Part of a small language model's weights.
Architecture: LayerNorm before each block, learned positions, biases, tied embeddings, attention and MLP in parallel.
MLP neurons of a small language model. Each row is named by its layer, matrix (up: input weights) and neuron, and shows model dimensions 32-159. Each number is 128 + 32 x the weight over its row's rms, rounded and kept within 0 to 255. Numbers have three digits each.
After each neuron's rows, "fires after" lists the tokens most often just before its 100 highest values on Wikipedia text that the model never trained on.

L2.up446:163155116126181111105083145098112120121107141169076078154120128130095091176114069112131097195156171144055084103123136153195121179057131139134124194119143111099129167195097163102065111104140118132158094153130110153136120170146095149147191167184126133104145102100072143138158125113104158127079128144090177134123164078044096122156066142148199120111130066168133159141081168177132148160147
fires after: " ex", " con", "c", " Cor", "in"

L5.up514:105154136164131170157131139154107105129121082120141082111128199088137120053147131079117094111129166107065135175094097157129109169156210147125087127112108135192126117100133139073058109162139138120096134114120115117100080078102110135156080135163128128133176107208131097060119131135090090148146130106056139158146100108119132117116137119087110117132171104137066147140161171096105132111160
fires after: ".", " st", " w", " ", " re"

L4.up845:105175152137146115129184146131111110120088121120102088128117127096113141153171163128128155137113112098060083147130123109133156170089062088125167071077090124111108107128162074078213163094108114087170098172129142166100130143122158126066103093127143118144145068116150121146125087108134137191163148087066096149160099134094152139116124195170093110138107131116092101111163098117115107117181
fires after: " Sh", "s", " tr", "vo", " Go", " S"

L5.up776:104149162117192124117112077135091196101087114152143095120102109099177165162091125183099146146142056165085143193130123096105152081124095098128146111112117067179112171155160065123100167105167082144127123172150226073097114127125117171171126118096129113155170144209126140064168154090122132165164131091161185123081135070176119102142129133101148155103127139120095135061078078109118105094198
fires after: " be", " St", " st", "st", " Christ", "t"

L2.up388:124149160105144126113118106148144106163143113138149132193191100078135128082122142091150091127178079147124099141131171123102131139166100123123154098175159140063117148150123079091075131111126147152149148111149130128164176139087185062119139063105104149073116053143112103105096132082096161121157226105133171156148164084103160085120101172088116136118172141137148086123132098142105136142129
fires after: "\n", " |", ".", " the", "==", "-"

L5.up123:072105129099175167105186121083143115144136162178166135165172198122101098133114143134109119088111106139148128174093109158129098119195096183125075106125078154135109103121110103136137083141200130153124117094127118101147130142163141159106096134128109111140044107157138198090135155084097081146076158157139174188160137115134189151158107142108129202138142131168167151051107165127127114139136
fires after: " re", " co", "Re", " ", " Re"

L4.up280:137131149152107135127189112170163149151132143148116094150078071091112176152091151129155118154097123108085162086108137125204132133178118105105090016155090114147133125097098161140131110137139064122106151089151152130105143093170133138170073132158083063119129119060122128050209129129107115091069163113094130142142169082082192173092040072155097126089155189185155115110122127100125113079141
fires after: "ur", "s", "st", " dis", "al"

L4.up263:162140119157159126180150131092153117121091149123108119132091107176168093117161158133168136153161131154121125132165123157144107176128090144108166112158120147184171070189084101096095149113119109147123133075138117140241149113122135155110113141135052087147077118168143090161182153159142120106110126135136118135066119102141129116204170123141159145055097133114105110074128080065124173105101
fires after: " in", " ", "al", " ma", " a"

L2.up519:097139163206123108135141121101192098152150133152158117134130152105116108110103126113160113061152127182098106131106156145120056092120115127176059170171146117155076126157133144121160114107111074120144123051089112184151107170125093116156167123099081112160107146103070110137082067156091090110161152138080129146123097067132108099077143118123150146110150077112088141138143145130121128147156
fires after: " |", "s", " App", "al", "|", " Go"

L2.up125:092135148085170111155153110081118070142121164136119150159166065137087178117136178186167124109133119118158082151082132154142175115143134108107128157182085117179148116111098136180129127074132171103181123119071167181149139128153081188111073107151080103110128154119096179109140107145109132149142223109144100154131153090127146131132156145152070124174121096126124139096145086143151143119161
fires after: " |", " medal", " m", " first", " place"

L4.up75:067111124110110090133112141095099147157157160145149156129147110126166161129162119190132139146138095120122088110133102152117117134098150098066102091203073084076152127138087092114159166143146187158173127137100162172201155118148071153043190060109148115076143144083097110169165134159167144135058128073139088124142136148044122088163054150136112145062119141184072117163148102092124170130144
fires after: "n", " was", "r", " Bra", "re", " Bar"

L4.up822:158147142173123179118143166138199145167162064132174128190113093114147171151155122152148155133121198165186143145143186086090143084119115083101162120117203136119106066128108077176127088158175086093154082147120178078249102125204103139108113090116172091068123173148134143138140115104134126088149119117067105170145178118070161132119119132051108171114137071146094156170133160138141118077138
fires after: "st", " con", "ist", " Con", " In"

L5.up282:116138129117147093159086160094178139129110175139200137108141116153165163071109110132133097126144110079110107177119128173122135166145132138167181134107102110139135126156133028073119121085167085111085144103155172117088116066104124088139126135129124154129184077093164115164110119207190155147105166168128197125089171096153132122110135107106113184054153198116143145098129170155134104146148
fires after: "\n", "."

L4.up601:127145081188131193149095072087128114134159174113104109107142117151129132091142184106095100126107137130156087143154139144105165101121126136134125201122130147143148142093112066171060101129109171131122127169068175148164133128179134123069150117121171100120047146131159112140168107119083150087128226110052152150152125121078163145123116169124089128118112120164169102132136119092158172106118
fires after: " ", " p", "ur", "op", "amp", " de"

L5.up958:148105123135114174131095115135077122098161181139122147127127087163144089157118073134193150172154101036073128138117081147119129139157167121149125192155113114120103080122150127120145076162148079089080124168138150156157151133163124134136113135091141082116163108176127164163105151121110109146101141131139110146166134094162198132136120127155187149061162142137145121087139129123085164107128
fires after: "s", "n", " f", "th", " S"

L4.up66:120191173177136101105121139122122176138135075147190203099165168129161113148112143111132122158119111155141121105128111112154161128037154108147132191102118094110115140169110136166127110082115134136175110170172092164182168109141135144082102117122067137121113045048140116056134085127098130133185120195184147112172110134122053159135098078122166109076113156161114147124102144128202126161183
fires after: " ", " in", " f", " To"

L4.up212:123133146132106142159127087114111134098125125126080081094104136093086157119181151151112180087140115147168143112157155127096075125096115172170125158149130107123137131135173128135156139102108127131075101134159168172168129106130107119159119108118105175085085127187110121155107132106065076128159141058127095147126105119043105128087120129104152128118130099144014113136116099041125088205126
fires after: "n", "w", "vo", "ru", "b"

L5.up1012:116132125155181112111105120107142133098167100157139192151122116171120145178039121217129115142139085165131121144134071132148129127119132155079137179077149145124149117147067117128108114076173134136141156172161166161110119074158125204170095107120122163062104118116130115122101154165112146133121087119127150118150116144116142133075137124065141128092138176137167097101065109126071085182128
fires after: "s", " in", "com", "cu", "st", " "

L5.up658:165154114109117198128139120139119146155122103152132149123158093155125147158108116193158168134123128082154140161137111150112064133177112135177089146153123158155126144113132094126103119107132065080090168141074193170175134154096150088118138128148097121098094164130145075093129156104097054115151110157104104116127122146176082090163155181136189162158130054167155109118107163113065107133114
fires after: "li", " Li", "ci", "ri", "o", "la"

L4.up756:114134106149131173072166144107111144168136131180127078131128160131121119095024136131171159138112153165186100117091076076132110117118102147132103198113081109082120167102174097161127194176063084143099093135136127121118079084163072138109113201169062129103104160150145155138151128093056137097089140118125149117116093163094155091102129116104094159136111141142047087147073104112105102129157
fires after: "e", " E", "ar", "re", "le", "ne"

L2.up528:155076123165136117170157149087130134086107106129089101171087112132106046137088134164154114082049149130147082112167140129125151112113150138098091107102052131130165100126066072137135123084139151134059116106140146138132143111144144190185082086125088093144159114127105103121113161152102118120158099114178158104127075170130126121125172113144093062123102125130105095114118127207140166160078
fires after: " ", " lo", "c", " in"

L4.up988:109159167098185118065103122147106195064152084138089101098068083152124115142068116126111139116133086127096145087115172150133152192144144184173118125140104113117073145117154056097121082169145166120135200121142154140096128159131154117075153165117102174121158099134168232156111116117108061125199079091162120134080119090108095146147115093128140130144132142099163137135110154166140103107191
fires after: " St", "s", " Christ", "p", ".", "es"

L5.up136:131103092153129156113102138133125147167125124102052185157056083141080163160122109163085156099129124084124095164124127126105066076122123202104101188137174120106139119129128125123119121141130160070163175153141155105113144125185140122087186116153156098192138103102119120154171129151149082135085163196093181041090152195118147085171175198138126152067121117131119125145144103095138153108135
fires after: " ", "Y", " F", " I"

L5.up53:158118111161158129122158060120153119165124090155196154170154116130091179094186164113180124119098119142090134108062124144084140143092141112074073101162148130132168107105045127109091055130174129114173122126112128124073124136124144093118133101116119221189101064127145171106146093183098119094126148130128221158151116118114143147144159075138152091128122156161155151086141150109141112032143
fires after: "s", " App", " tr", "ur", "ot", " |"

L2.up194:055129176139154124118154141135124104129048155129128139125147101092097093125099132207092126067124125153098125083184124118084114102136114132090120121112149123158160179130104133086136122078080105052069161148160106168116144183119146134083133144092109101156129086122110206156146152153085143110147187175091169184103042182175104137110182153189217125113161112147141142117106074110123067177111
fires after: " Ch", " Sh", " Se", " Su", " Bu", "\""

L2.up152:140131163175089130140071086109088148172099132113114149083126110110078158141105099119137166149143102113132135061169145117116173152041139181104101007108128141161130132077108113153132114158136123112108184139119157054146134164121085120148169175092096084110139116146113174126163113075172126139152130103117149045079140145076115165147103135170134137144127144157120151116094166097102138166125
fires after: " S", " T", " A", " L", " Col", " Ca"

L4.up20:144136144159083134129143156193108109078147103154090166134145119091147141087109049182107124099162121166115138069174150153122204165086118138114117087088117078118086128123153185125158063118151173134102121082130047128149089161096116130133138161168132159070174110131111176111099140146107106141123138073095113156125141129116169166092097115186166120136112087127124101127104153143184134159199
fires after: "s", "c", " m", " W", "p"

L4.up360:193123151142177132114161123117094159096111164085131173114120123098121119155138125161133110139165137082109146124068103108165101188119125108124131146120134134070135137156160110102176143111112170161156141164139136153078150108100178070122081111242159150173124093146135124142087060161176118134149130119095160113123161129131173122134169102126095145163132174102188152126148172162105107111115
fires after: ".", ",", "th", " 0", " but"

L5.up907:109088087132104126124094110164124173112082112185093090105128125136136109134175154119120172148151112135130177124175122114139114095141123142111160138158083129138111164107168140135203166143133110094103189142155077068068141107098190083147137170214148165159146145164107163142123127105168123153140109132135126159121135111171154095142182159140093105134141166150109179095146116125163189171162
fires after: " He", ",", " W", " he", " and", " h"

L4.up363:126142189153190109139173145119105120166124079179111151066130148116193113089174084124127136124135126123183123162099132166129096181131105102143135134108136091132144146108096102117123140115129111098132110117111131122171143131146146118048200080151102144079156099161134119162080214083131091171062114208161083151118115184129163121139156111127115178107151106147115110117077093145117155113146
fires after: "c", " In", " f", "s", " Ju", "ab"

L2.up423:117083155214109128089156132162176125112129102142106153119129164112097165124153158112122107099119102162117123110078178114093121110123116154110092133066138117103107107113142160131147135161125130123177168217140089165124118143119095118119093115135075174104159154153141139157137012129133165132166104123109153185132143137160110134112143143100076108150124110118126091115105137149104107196114
fires after: "\n", "===", " |", "==", "|"

L4.up735:147200110118077137142139167126135130076123116169091152097129123129104108094196140149161171172126167158152126114138112068096147181070096166149091138137166104157120166159048100111120126144173195091087101167157098141144179100142142192135097093115070105084068055114136105066129132118130123095140118131106122153172107012143185158110154159139159195146160112146108141092101074153147099109166
fires after: "p", " f", "op", " in", "f"

L4.up464:118119157160108130179117137136138112114158159149171121093127174157135126157107168207200135128144085125104106124112119118077122131180094122140124095145126093068087071152141118170153123111145090127158132162127097151092112109073111131130122088106145154142119109155132125152136145142149162115170185128134171137102153092126156160133059132083124128077191161095158197112091185148125137153145
fires after: "\n"

L5.up689:152170104145148113134102138106156141140135114172135107142100158107168126117125112138173102074106141135151119078140067121144185120129182167081137087194090086121079135134096110035132114168076058121098136128160087057109083109087087090150129173132162170114106145151104096176127149144114160113141183101084116143088144113044143232159145102140133114195093111154186121101133159174141133075135
fires after: "ri", "il", "le", " con", " Re", "lect"

L5.up818:104151092166150117106158138106173126152102153138115157146081102106046120137092138170136144144082113128122120092137073055106138102149066092136116133103107173192162149113095158117128090124130149166180068130087147169129140035130149220056123155152090137112071101202122077150183125159116146111143134096141117153139136151124108105175107168119129159102137137167075168059106103135142106157132
fires after: "ar", "air", "li", " for", "gh", "il"

L4.up112:185151141100092144159197127118101072058140139154090111116137134158222136172167123114103138113120118160131168090187104067139160126095148133153148105148124136085129069094043124096093071138129104148083134206096100145135127140134106155100174129132085138080152072122132109121129164142109166142135127171137113117141121066097164112079160106127114170059107174108111162167153129106137110183074
fires after: "th", "b", "m", "im", "n", "l"

L4.up933:165108132122155144118174105067108147074134148096109167170121124100099121076172140112101118128191131124121159088151157111089170167139123070105142120162150144094131152144150180153154127148140137143147115235135151060139058115136117108086094074190111152104127120115109138125114177118134181161144198153112113125126144100092160161128177192045147138142140167109108176070148082169116162143108
fires after: " st", "st", " And", "c", "est", " met"

L5.up831:128155107129113135130148127136152131081138082151140118108149128129088100102108065172114067112126054147085090151147189048059099155121165132124181190079105121252108179134138138116142118121160131123060075116160129135157125105082148172133150134153136117150133108116103173113150141118125113136201166129058131146079033093127133094133154114124095112085125175101154140130130116120123138154126
fires after: "s", "im", "se", "um", "p"

L5.up936:156141170169140153112120140110188150097124096106201189074141132117133130104091117129144139129117100135141096090205149174149090095037088114146128148082137111093143056143130099109137127150168137094096140114157149131142157136193142191096131116064179108089133119076161139132182122121083100103140106154093129087116121141113124107158105079150088151111126148119058151171126123147148168171159
fires after: "s", " O", "c", " in", " as"

L4.up429:141082156157099088154106140100174165139132120135129132155099105182191142171097098152116100167187128145159120151115032130159176104126115136117114128132151120139114078105111101150181157103165172152112105135094104089068141160114095114139136126159111166120165111098170141192088115123132057177146139083109113166135162131129126088230135127149155165103165112146090152110150144133077123119082
fires after: " re", "re", " did", " ("

L4.up8:122125136149133117117180130140174174147100078156151109155142096138066130113138113142095181161146135104091147155117109116113127156136098114187140156143094097112109183124162047140099117161150090112165090096122105141151104092152142106116094169089131101104101151127185082132159088166078131104096088073122152146092136131109104154181128031123137171125128110234143179095099112118156105063122
fires after: " for", " in", "el", " For", "li", " of"

L5.up783:113161141161152061111102175140192086129110122129165109100104098124151100126185106099170123176087116138114118175219158112164122100158112099156104117108132151101145110167130025158114123104148132097094213120119135082132173138141133131140146089067134151125115150152095153141121111154050124177097114171132144126142126160126170188123094108127157158093127150182124100092168139117109123160070
fires after: " C", "st", " c", "c", "d", " P"

L4.up968:140161179103145138133115142167110117085137115185082178101152097104105149154099126145098133131135172170104142159138109110185170099066137157085105107156136156130088134112157152125121110155149150117082097097156105171123136078126116110154121082142181110115082122092127131079120111113173149154126175077130191139179106168153106048197131124118146102144183156177092147111105169129128168124105
fires after: " re", " 2", " 3", " Re", " the", " 1"

L4.up0:123096139120156113156134080120121074098101160163131181130217138079048114121139070134150142136121176107124076167128134092075161117126160166167139118096144110217150146140065050093156101146167119110196186147060146155155149130133135147108104141093146115128095110123142204094181094075125141105135178136159122145172137143167076108129121118138173086106076146175093098083112160115131096108198
fires after: "s", " |", " f", " p", " m", " F"

L5.up101:121130167194234116095114127104225123115130083107152162133077143131191123142102129136122128121116149154145083125189164126088100155121137158186133106136085105112144102156142092213161111164147155137122192109147136125132134173182163103066126136109078121148109056154186122136122140076123057152092110108163172172144156078124131125130166132165191184150151157083102112089080090149122132124113
fires after: " C", "ri", "c", " Pri", "li", "s"

L4.up265:161121110152089115156116081075148081112121122174103059133113100136128117033129130077135157102112091140118130222160073177095145097130153141099162112161096160150139108151086120137125066116100100166167131139131147108121112103118139102162140098055191154151102132172103138161086111072099093122078149123144122160099100130114122142128226162123112148129134112099107169108167119099184106147108
fires after: "b", "w", "l", " M", "ma"

L4.up762:137091104204144145141132124106082173160140106118124158109167153064141122142103159149147124150149096073164140125089108139130132082174149128191084139198111129147116080074108108125112125117106156104148167083069177123097126200065151119119099137176170084114108146147105086148124128089089109135179123141096071141147094208072105090209124161112169199097136125108056145153100142137112156119131
fires after: "li", "ri", " Li", "ru", "leg"

L5.up817:105132116151149110181144149144147090116121154098145086111076112186166141152121123129142098179125146137134103134113076112100190153158148120118114175108114188094087147084119167119138126112131113102139187114115149122108129117104058093110142076090186152080105134231125095138158158144127181178149178126113196116075147067142090108117038166109141145051168211140092147112078137119104144142140
fires after: "c", " f", "n", "f", " b", " p"

L4.up797:117109119159171159095161186151164074117157137145142212107141102142114125131150151129146132149161113131052185084087139160145070138072134117171164086140172214202128133130167158137139125127179075191178110092095108116159083165151102093141126107100113094108141120109129121162174150185149141161130135108110115117046113110132134106112125146137182113162148122116159126124111108094094124155086
fires after: " ", "c", " C", " st"

L4.up420:122136108131126126078133135109116126138119107146121212096141133188136053090119133130142161197101113150101132140126131096171172127097178165108168065099120158116129136116128112160118144160071109107112114160132091172181102161133148074106100139117123125116082035156121105105079087089099112058035125080106156158129184103125154139157220190176105137120129093162121137162051099131069190112185
fires after: " ", " de", " of", " to", " the"

L5.up163:153131128169158123057144151173096100101135136113128085131104071152153185095123112135126120056102089154079138114212136126136151187048156147183150097123134120159173089150161098134131200158176127164164116111163067109145120109101123150116160119124074136147108153146081157118155116108160147118176129129089130142077069098157139138143086094150119096156157121162143129175141086163115163198167
fires after: "s", " S", " work"

L4.up5:115108070106076164106117171093094157104099106074143130060100120126143126095091171146174096103130116138129173131106116110157162081150068139102138119111185159163129170071136174101087143135160199119122119192130116087123132189094168155150107110115141095113218163157086140107056097166102174115178186130151114110062162107118130144120140166132123112110183133118132191116125093156162133107107
fires after: "′", "T", " T", "t", " st", " 3"

L4.up55:142145147173170167126056070157156191099074132106147130108148062121220087141109084101104130125086150162104188071155118123151133121127199135134154141127164101157110109094166122171121121129125103144094125080126189111204098149127107081136165121136115073138142152102158160164172111114126123123170136079122151154134138130117189218126151067102135160137156105144177129071116122118125090124103
fires after: " con", " Con", "st"

L4.up1018:153126073080117151104129091082112176109109174149147119154119115136147082111121125132131147118144132185087125089087046130070135105119113151089127124065109080116136141092122125099077094090099133133120105133088128136134176119134108180146155114125178074159132129153145083167133138139107102113151088196113166113152107119110136115127112118123230004143118096151112100163125105179162138153135
fires after: "o", " Bo", "ho", " po", " me", "we"

L5.up879:115179143136167160124080123203168077113129095161149168070069109168156134173084095150124118129111110100120177117162152113083142113102133182109121107121120126165074119066172194147165135098181083113115162115153155150105117139147101159110098129125152094117119149132137195121141111145138110143146104075101094107174182156152134145151166115176127089119097073176193156160133161140150141164176
fires after: "s", " S", " Z", " ", "z", " T"

L5.up735:151104125092145153141099174184113125143125114116155142096145151124145130076174040144179155117138116092127145208122118086148179123080102146176152136169138124136074056122099154145200171151110153121118144159119108072124122149124142151178141143153172133098107159090145214108119099106160130133162118174163122141121065127150198158186171114124040117079113112180124087157146115137161141131123
fires after: ",", ".", " where", "==", " He"

L2.up829:125117199163093129090085143138132158136107131126108077137139139181097192116103154168175133143068164129155087193132135120096112116113095137069104175113148098142109250131083154170108149151125124137169189132144166109164111123097124121211117151099144199070155109119121077130146118120175120190146116114173171110117117130096103208123052059111110123115121111127179136091087130139129074109158
fires after: "s", "it", "ur", "p", "ci"

L4.up950:117120125189091155117181098129139115089196138114118125092190180130118072167139089200110156152157142187108111129130160109143144145118133115151111116178130124142119116176100153127155106093183130116123171088159121113125092165102121108127126103096180122138210093108155110088100147166121112215141129161133136116187123128094190138171199119140181085165114090105135106144182107168160108120202
fires after: "\n", " ", ",", "mo", " pro", "east"

L5.up228:095125103145130114092115148174115118078110146083108200133120126172162201194153157131131116144126121077096118167117200196152146095086154141137087074118143164162128100181137107085095152138120069073152153224078096118122103126098086200121134090132116180088171128143154176151169140126169106127140173136064130113159137150136160091115076154128056111137123166162134172100153075128065135091099
fires after: "s", "er", " S", "st", " Nor", " San"

L5.up613:147153082146128115169121115170178148136113122067216181148123104169152139093099160121135075134066107128129122118105152127107153181097041122144116113120148139141077144108058142111140090112072106202140159078117101113101176169136084157109171196099155144132129088131128192109159142097130143154085076196151109144107127157205204162140098152083135183119102125154170125063160065110157130136172
fires after: ".", ",", " where", ")."

L4.up92:167201090145170195115120148070098134129116131044132184115133104107107112160129129100172102095147131088182107106139141094124063131096131155204120050118134127085124145125075120129151155086094127137115178132093129127155104092154057099114158091149143122162108126086052104109133118158138109128054168103151165141087122120150123145139192129121120172148086134129130174151125150105157116161125
fires after: " ", " Ar", " S", "y", "Y", "s"

L2.up253:144138071114130090090145102107176179142120168149142074135150133123060141151122085079119138122112158118105106107090133059174068112126058061076079089156172117156095103100162112099104163145216097138156123103136103124140097074154141111111133052105081179126145161157133115136115152111122195055127147112157133153155186156077166088159127148121094045122127189180157132101110088073163118126100
fires after: "\n", " \"", "-", "==", "===", " ("

L4.up401:115111159101071138110144116171070169148075124138117142138123096113138117126061088107174183122157123134083115123090137097118173142075088211132106160161150208127133135130085068092201129118093130111142150107135124103140102113172130135122151131086106148127144090144091194087134104132162123149101147147100156147187085184076096112101185121142144178106163186152159192121171182090132141162103
fires after: " Ch", " F", "Ch", " Se", " Ad"

L5.up1019:121102122157135157148133166147105076081145125137077163103107139174091099131088117111157121147078028111126119136196067092181107105112136090127151140118122165197104084160096106129151144154115056114058121120089087126099175148108167133118074138116118146119099107096148198174113128144144050117148125157107086129161021102136133158128144120140111113140149170119174136131156094172134151099107
fires after: "s", " S", "an", " ", "hi", "us"

L4.up194:143123108108091159215080122122149188113091134064109143139115123071123085136085125130165145098083157190109130146099080176117150136007086090142107119132166114170169107072202111128079141147108149142083120121061120149154102160140134135139135160145151097150084130122080180035175093077094186118111128093108091167101167165125111105127050125083152123120186072150132146116157099128161092138127
fires after: " con", " Con", " ex", " Cor", " se"

L5.up953:111104127155127170138123194108136081139163124069121090219118077170086157112107089128129128121101190113107159091111054134103150158066144186156100119138148137145128113141170104119162097139151083117169105131113119099144131112170119132117086099155121162174116117083113085170149155106133140144174121107117140188069143127161114102149092106140116064136112146146127118144140084132083120104096
fires after: "s", " Jo", " ch", " Christ", " S", " Ch"

L5.up72:119124073131145175160144230117176147118113141124133187139106124078128163097090161150164120155163158118115096153098153183162142151037141099192150167160144134107070082082142156152113117164118146076147066111151200070170141122167145137193154170069156082133113156129097084181158143135186098181095153126120096117077155130110193135079098130157159085168116162139159093139112122121136108155150
fires after: " Con", " f", " V", "D", "ef", " con"

L4.up72:189137132126056170111160112105145107130138130134128163078176077113108139085126105141127141169146086099154150096077128080142164143129174120111139090160147105169146131121110082103144143062132083150148158136118136116157138136134050158080165080148081113133143093103174103113083115093128112124088107081108142111113107184107098140131146121066132190123106106085181161171114123143109153105087
fires after: " O", "ur", " Col", " A", " Ma", "va"

L4.up332:151118132161079129093167094092149075146064162158121099109045151145131070122137130075103132181148113134113131102115049126124191168154110114096197131128103145070200117131134174072177108077124118073117153157090150152131144160147117105114140114130123119087144132118154135091083147148131104148142100171062147100132127118135159210140097118171134113106154148156116188135095132146185148178096
fires after: "b", "ic", "l", "ci", "c", "k"

L4.up550:136167106139081120148122116111094123078128116118189130106077115139121148127159119116148171145177134200121122102114121113123148147098143113157088113092088143121123123103106136118132172095142141141106136144160161158121101122133161171124142113114171157148192100139150137154118137233144137179093152148117202101186140169086102129114154114102099133069071096095150140123159127124168130122135
fires after: " W", "B", " B", " Al", "W", "ull"

L4.up238:140120111142136135099129084146152044185159122107115149149152142106136177157142139121136110095150096126137175132097105116117166101138136109129112113078108143145157092119121123167092085150152108132111124131151092157074095159116085143099159130068144143189189146143114194157154077141140120146145101107154132158115124090136138137120126127179096115064140165145170160061132170041086155133114
fires after: "s", " |", "|", "re", "vol", "op"

L4.up204:149209147102096094152099156150117088124116054153123167133093142136140095080094084110150087125086172029169171108197175137167106128107099144096124136110159160113113125159148172154198101144157192086135149094121173200159125124153186117141096089186089120194139119089140126168125176125133103144163131137151079136085117148134134115099170157133100148094106162177158165124156126144131083132133
fires after: "s", "z", "t", " dis"

L5.up661:127091120120132166132155162142135072085183156156128144114099156151141123152142104156118037151139107129164190111076090112137116096106172162075101108116110156154100151172143155118114129147165115146106120106129143150113208084140075131186118131108103087112167106100132113145124102107143101142118135163132115087127103067112113118140193141120143114157169145158128103114107039111174182096189
fires after: " ", "c", " +", " P"

L4.up990:211143149155105149121126163082120187121109170127138076130149168109154109107132099072135172091116120176168116131108111108132154132145106093159127120111155106093117120084158151128121156062187115123109101088138134126161174080150181111142144138079067145133107124066139127050138137131116053107101137154145129126220126103130100139183164122101169127067154156126120129151131078120174139129096
fires after: " re", "p", "b", "c", " O"

L4.up325:133169129124126116132158143099147118137147167105119175077156103052168117117141158148169147161096133140110100109124096160166101155112138077109155122082115152143152100111099016102142166102107157097153079081140115110117174168131122075100119122126157155177125168168126098118107092121158120120115141124136104149097127153110161158136167153144158136108128131155102095152134124084138204133110
fires after: " ", "r", "re", "-", "th", " f"

L4.up828:077105141121134154123154125123136122208159106124122139115085141191112051109134120122123144140097176157139122076127098160116130125123181100121081137140135163189152149101105112118126103117081120143159125115165157107155062109140137137174057132090113137149138114192103124122119138178118134106146126133171105116126109089161113157198180167131116156076170118147073121142134087118111102156108
fires after: " ", " the", " a", "s", " its", " st"

L5.up792:208085103084200096138131113136091104139151076121145080073184158156182207107115128134143180074114146115141158111074112137133163095131104135153103143166151166109108094168178157097127166145146151172127129137088121130079089127097104129158090079117142132120096090197089090174105101106122145106140126159148170140150118089123104072122101059099158106098157126078144144112129136171109137201110
fires after: " |", " (", " 4", ";", " N"

L4.up335:139131243147171158162172127158149170127152091138022113194111105110129102150158063095143079116125068142116111082123088157159135177112128112178168090213128156143111178122112127108158117164173132159115086093109114103176125139120134163153213086132157145101105091097127129106137110119168134125098134108086116117153177106113105115162067100098163124119177126117148112159139106133098151164123
fires after: " con", "c", "di", " co", " Con", "C"

L4.up386:100126147060102171087173128095100147198175151166091113169137108118142147110080122162186101136139094154168119135108104147169166137147148145112093126179086126109108124150084138138111159178107119124059085136094060065086052083122125113088131165132088136112137103096126123085117159077162103174091159109143112164129201119039162170180116137092175129140161077122155161097164116167142085160100
fires after: " re", " Re", "re", "le"

L5.up489:102126189148070140140034153096162199098166088126128127148127148159193126082142067145126175128045141139152125111152109154124097154110065129134232113129107096126174103156115147135138129159090063101103166083127158149139108084162090084145134067129174119094135124105144109119163130143110097171176108104126107108174099078118156113117172116114147039144089145126177130120086193097137082060120
fires after: " pro", "s", "ci", "n", " Pro", "hi"